Weights of a small GPT-style language model, trained from scratch on English Wikipedia.
Size: 13 layers, width 160, 5 heads of 32.
MLP neurons of a small language model. Each row is named by its layer, matrix (down: output weights) and neuron, and shows model dimensions 0-159. Each number is 500 + 50 x the weight over its row's rms, rounded and kept within 0 to 999. Numbers have three digits each.
A block is one neuron, or neurons of one layer that tend to fire together. Before each block is what it responds to, as a language model described it from the Wikipedia text at the highest values.

Description: Single capital letter tokens, mostly R (also H, S, K, D) split off to begin proper names in lists or tables, e.g. Río, Rao, Romy.
L10.down145:501506473544510430488508519503587461468519549535495541452526511523496435482535502514564527455528571576453548435549537471467424445428437513544593436509469477517587550445499628515469491540505440456579477524593446530467565400528455412468485570524502465463485494522513498408477511493455452501573545527531411514536601530539451417483478468402453518527422599473496453595565456506547447519505558441569558497485508509481510472588499445482526521382402492469371494477537474412538556600546496
L10.down157:555510518557337436571445542539469478511537635459465555496445502567500558496487579419470443492506464500487425542524487563452543476528493458418517409553518453480491535432524511565425563456494597426472496535547507500422421584552466472453522520517525425425490456507521423481546460591584446517507606577582452589513481597499459503502447501568483562447397429552520507504478434504494514477530468448565557475450529575520486455519403463513498501493591551537457504443479533469538503499518477
L10.down281:573444453529533563546515491480476555509495505517514591507504534485521565463510487439472503431424498415542531484527547505389498493485466459488511484541516462494547468482444509537534506551593466552507539497505380512514489584579602556394483597483621445467558497420520400517458511480481411461508534446518533585498339499419516493467451443502554513536523555425430549425541499545466369523491493499501540480601523561530549576398457435523492525532504430541503468480451475557436509475563560
L10.down332:503537550490522485488531523442501407349536483496470548518528520487483519529516451539564477547469505433476499318485411527498551572491482565563513438438489424464453538434617527475541533478540419548585531557516498587568557527587524486419532514475515492485469558473599558444542470512533509566571478571526552393582509446432487470490506479486472398470527497528489510501522529502523468562553485405465581551420545475441434455485437428431520405493557521448545557536510451477455507528484449
L10.down501:502441519523503484568482462559599497508538566531471447492462590416552497435501492523547583471523492520439532489540495409511545514482457568498522533589518477438452482471501437528454555486457462543550526576550444377517436535473550525446481493472445434528533491401544532569542496450510443536512428601487546475469371422515516417414433557484494503495479474515544386497555534470508509476424602547582540450562576498551435456562472559493557453522429523469464465577586561442465494541546397
L10.down517:539450539480444483472548517415441567468512509503487531470542461519458492443434540527488569518517495505542474460484541560428556473530455595535514515565499514438414464497460507504529555445511491562608424533583524450444522498482492598569460440495428429581544510457531504557568502593455529566612429503425518555404477517387438547470467435475413450476547562439455579443448529558559546549483416505502599537450569552465415491504521488557598469496459522443514497488420511408473510542436485
L10.down541:490490469473494460586470484434634462536468417456525465445535451509421591556538480497474473499503529584444554430442469453541609526510492474580518553508489561491495509451525436488494500591484489545576491554481422524426469475534545535517416612445490553551473511414496521566468594524488468499563492577457470533628519482547504439555444495519520504462446499458520497520488475448461527476590553454504421464472530453459424553509428646507470476512581520513542442570455415573381475441471516
L10.down569:434467448607525541494529485455503527568470539442484453553500568524565439476538426569607506473506517409435475545467491478447499570521601566475467493498522404466463477571346483540508579456541491556407479534451439492497459560505512556506425558531532474471470487393544498602581484497575439491575528447477513457524383525499531566513467498500500399443482491460518505516616558517508538531514549398542525472517589525449392515521435476562415490507433490433479561529471514502520527466492543

Description: Hyphens, decimal points and digits that fall inside a number, code or name that is still being written, as in 22.48%, ISBN 3-412-11095, Al-Khadrawi, KRS-One.
L10.down63:562453600451555526466534463543484503523546635596551499450439553501641457488504449474499502542476420512511522437542511514429535522514509535403529471475519373530411451484554535515489447510432539485445491514523463524457506572565509572601515400499473470475441460581437440454464522478574558480502444571460497475480615503552499487499523500506438525399584544587526468435476457546507461536493484611495550492488483434504561440484436405446571475522463506523516510379511505470441569457491485
L10.down109:479419522530490598498461461436474482506467547428453571567526479518479521494425528439453510502542517473472458468597480471384460456476481478528493464551494461488523585594531563541500479458442512476378509545611440511517526453529519370457483482490391517573449555495579489548479442493448570568541503621551519584581503564553444513449515583541447461417429486426524505501502487527579478568440561457495468556497488581571446580490559457526476407454598534502459469502508478546529503482518435
L10.down148:382469439478502561454516495529563530457504451542504462569444492471411426504528503460429509454490521553501464570497478468453567506550546493427471536606516519555464548392520455492516544572510460471526477624498472412456451546598612464543563464612423478361582479494535500484538544520507493544520426464485487553441639459582534460508481469506496499479580418530436465485447539478584600466447494519533489470422435427595468516466483509521475463508532518480481471471524437545565522549471499
L10.down216:540517530490476538494425498467555456501480459548531568396518495429450626357530505539572524490526448514431477468538438562541493456507534503545531491520398468521506511481500394455514523543528442520459496475573459520505440569417508564530540499394457512460381490529514513407508461536477423502575459545572458468434478544511527523518507582519573455390611473459574535488423463520490487490505523581530474501543528432549469573412560555502553477563424517522607559561519443438511503566434511
L10.down258:453440480478531459604524420486549492595554528457462508441547577484508536449482491492537558425464470476506509539415477434544562480611413491508528528522487452503505433556547583557403530516388451617518421507482514480615478545462511521528478534559453504456526530388533398495492456448485499578583501498575521495420516498481582464558513582500516493463578384496563514491553504473501462530420526560489467525466538520506523527542502530458375440465574594424530516430513476481513452500419459
L10.down279:499459500509514457445503494410459481426465549500556474438356581540574520510569390590520480463533422445534489432448488450435564511434634548555538487442495421556492488504529445471535565468443518516483438490519546502435478546463562560404511467536523513455425435432495504506480461578481601474517551397578544445559569491469507540581489491533508456517543563520545491478467499492526432510501641531485516448494481545502426469564435519505517517474484485591553480584534553405565525545519444
L10.down366:478442457537493462501550381562481498437536569510411487505566533574444471491500445473544488489486383538465477487601520537399460557517508491444482471620435578598472655500555464461483463490523439479415499503475513409481538553494485434531548580510560415582557474534550529500514521576448470464406490562531511552516564491531604413429489606595444420553540459479508494522487433539511550479540406546488498497565503528516531462486552491508439460535515507511493435514484511484430454444473498
L10.down617:401540457456531607393564480518513547507510512501438502484538568564481438484432472630523441458540469441499318467547471522551520440490559493604487455569521421524471457503507492561464473539538503495523548571458481560448516499430586507527499492565530452409514438481438450512468543538461530528404553443427567608463462464504429522486472514533579518500568418427478512534489619518515446486425464526491512518500504499563516571540450453535515526531502517473507404525545515479427479570593474

Description: Middle digits of multi-digit numbers, usually right after a thousands comma, in vote tallies, populations and attendance tables, e.g. 31,1, 263,3, 18,4.
L9.down79:469514467495521415496470481455497522466535471432517505469550445510534559395544485558476590535460458554518516555534436502444523599494519528549578526552469467474537507568494472408499505484407473549427508540487548513411514422559460567502559550528454494494549457559581475446594485521415551511530407521426418466355493498503516489407458586514482588511554588548571458497532463544492493519491601540369468498448517596521462601498553519483535484490480439453543431398506476451478517444446473
L9.down355:577503550536470519504580530500481514496551449462496469570444475537506558442522503514552500356509505409543510442506536491511471474494542543388484523456542507532499613469557571498521529444514505541509531611499516458422530411431449451523468427531483462517431491475385548443434591568550495479386442486565542421496632573510417540462505480593469488496572594456544491561422436527514465495527477526513486526508541495399545536464432472518467544572530459548519491450462518481560429442603504
L9.down391:496545476518517379479482421425574518475514492548535478487546590470405521538539564481504462469639473460562473517467465423517541459461525549481544506537470461507500557461441536441441529543609520502455467566428445415393524480592460541480470492478571542538544506489581504509581345544548582394448513518477554536439538422537506515537478588532568416562538499501484475396497380453558514526568518456472557534481514392516509509510499564477498461516507481530476549453564470538496482443515513
L9.down400:494501426507572611463489557451485496412506575492521532468513539547472496373437490545456519498507523458484575515533485505546506440613559539446365497504538426479459524476491516525425475525504489482501548417482520499483527506545494521463477542535430500502532557543512530417454408476397491589508499554445544396471586449512515489497521547610489497586486542415565507391417508569495509532384506575476529534453484576585536527507531458573486508403569530500472401551482433464553424546488524
L9.down454:562505455487533543451510424526505413453483526450494570499551464471453546516525473421462524413509588413549558606487564423523485494519472578452491501468476459460615539480504526559501459477473575641477513510406427476588515508570424506487450484580457549532455470480436503532556458473443531473463576547564565494489592560494499460441477417587399510487515513460571502418463453531506416444424540599571499498580446420487522549513537516480512486487532546571485505511584444457529528411501468
L9.down520:415502585490535502509566552468484494521423560494425498424464501539521473549497457521545465534575516439470414492458503474374552548483518538574573466435557406505612510458648512482506484433457458475506486519418650513499523521587468396525517473542442487562553464494461494493522594576442550466471484470424474551509516435483406475445475462513506556428474518534598553527542508568523512499483532470514461575541543532468387516423511423546475542545531526524398535488528460534505416546514510
L9.down589:573472444479480527647477444523532495580522446521493438482453535494608498548468470473463537550531504517451403480472572484588555525455554454520480440605458468494509492461461601457417417517511476503488462522488499390453540444528474384540402464490591492440534472585605529425514579442503536622520561500533618565518477465526455556566485454413517516506459431485432518475508487422556519478559532455551462476463595525493562471579516590478492515430469525496475484512462488506516468484523476
L9.down621:469518475438462503645493439424410511491465442456537507495519432488465528561570442530506515471486543505484500557444458464480531535468482531432400466443522608556504489513554466495399515638483559531448494536465562578453448532507470566520519418529539541598470545535481472475545460547465503368475491509493537484522673509526428567487548516621503504478526444529500416498490471471537562545476393457452551452540501508450469539427561515401511506448383561505541466479484516477551475514516523

Description: Later digits and thousands-separator commas inside multi-digit numbers, in tables, infoboxes and statistics, e.g. 52,695, 3,365, 882 m.
L7.down334:450528570479481451432555428530505499456500557522493438517485508520510519472598490572541453461475446540544488465599492455385493499533495506544534478529371509430514516514521497434481521510434493515544472468551456479556532506523363468356507467461500573518554533494564483602482483508605551547491506530585421532532543510455525488615460471551415507495543577454480577543484487402514535525489462546459494473454494528514466583475583560655388453492411412494445487502589508497518497517484459

Description: The first piece of a person's surname or middle initial right after a first name, such as Leonard R(ossiter), Benjamin N(etanyahu), William F.
L9.down18:571609610526498442485502475549566601483514485449566378478480477490532434481466426483393479525491465432431564561569504516294484597521494511481465567451457539480452528428485478427440484379584488533510494422538512495526446600465394557547520541520562514505497485467422514621502530507465567472524557457484553549534461413487522555428522492496488510460535538524513519444492492458487497420441500506542495495509416576542474496540528562551532542477492574552488489459516510506500490547478516
L9.down47:546507600434466404449486535625437506450506531545501498442558437526550446472474591452549406558616575500578534562539444513459483513552501552521513450445498455503516461430542526486511548496408525543534488551562472440514499524558514502523445485507456379430408468463627483522512469520469466519429537591573460483459427574514546537522515516527493591565379522515550504470474512500411553472502500452485495517462535554496479562528418390527516429416558518529610468468470469495506500493465446
L9.down71:529457546463520476505601551504461552438578538532579504474514412510479505450515548553564482441511568461472474516555456479436557471490405450577565526372512557472530439523521472419475394584526451516444431471510519502442593488488507506496524553394465521518530477544551559346482509471468475538458491534567604493443543600479495436494451560478524496453469582388474550468423418546533492445567480587473428438580440501442474526461537483531493514434500507516454507485560473508517521570585520
L9.down129:541559558570441448496517497499559452480421515439551433527523443454506506528550501555485594599471429537589440427598436430523435528504408465416493516430494512471567501533474497580479503539554461547461409475534497472521519568525468508456485586363474480434528538485518583552549505501455551458527494462454543575512521567404557524496447439512434371375538462446561488538561478518508585504486464452507457508452454497537466523452443518525515568540532566438566498494512557518445498605437513
L9.down250:613543499515490531406433556456543566498544546520561536578484452536447468428487586405543556429502522562486535479557586460360565478450532428478521577497487451451479519435608494474514393506528520507586530555537499422564552534579487484581478427511495498514512499481517469412507458520519506549553542613502545521416489504531535538491434557465543544479540384491525455469534536498543465471452339475419494448442565503492478477451446483536514485511543470572506443549503415496477436468479508
L9.down481:503499530541483465442452476464508511616565470419574566542447524490406454465443585458443484414613501445495474597534548474413462437484519599427478500584506471496516535502520527549509450478461580506501482474546509531524467525503421471437509558550450489603460495554515381519534458534608479418462520580465488482471381433425487567517481546546514534464415520538531539455547510475491550416399445513468480549507529435507496445558553573567518425487509488534553444553540527602467568484528476
L9.down547:541525558457514462406501446469491522477530508471507429571563491610486469474506521482484484554409510529480485526454534419485496605421435495538418513499558442410626442548556430618476544488586426474460609466380495475525485454488443468494491470418594550517537567497496508511563473447425512533483536594476520570458474523485532599552480518540500445464565512465477517548519481579439534482523452412486498483461396488562438488461612472552489421506497515465517468481555553557570546472460558
L9.down608:564562419510554540506481471502542510438496542543522522461604404506466518545510464520425473591499503435566568503488486493479440482487575491499573506416554481550507470487499524567491419488516446530455502526476538525496452492521464519410561520504418512444549488569524519455393493664531468509456545561563453453469328583394498422533404574501533511560447472530575569522420476492501527456524536410503501511426556510511449529478403485535584517501520471420491509467485556469536491485611473

Description: Single capital-letter token opening a surname or proper-name word after a first name or name word, e.g. Gary M(ooney), Ralph R(ose), Harry N. Abrams.
L7.down80:566504450484532543466516440509618501526484509443578389411471466506512563531574515490472586557451523530526518534508552507498510493476446566422571474457514510511533421448551470460411490487455409462480491528615523434461403545477455493459480584502440566462605482492464550529531445534544506561533525480400483580439454518470497472547493596535505446513481446530549461486500580504481394546481501572486554397541464545536447515475427523512508444547459478578591417404525458457446586503534599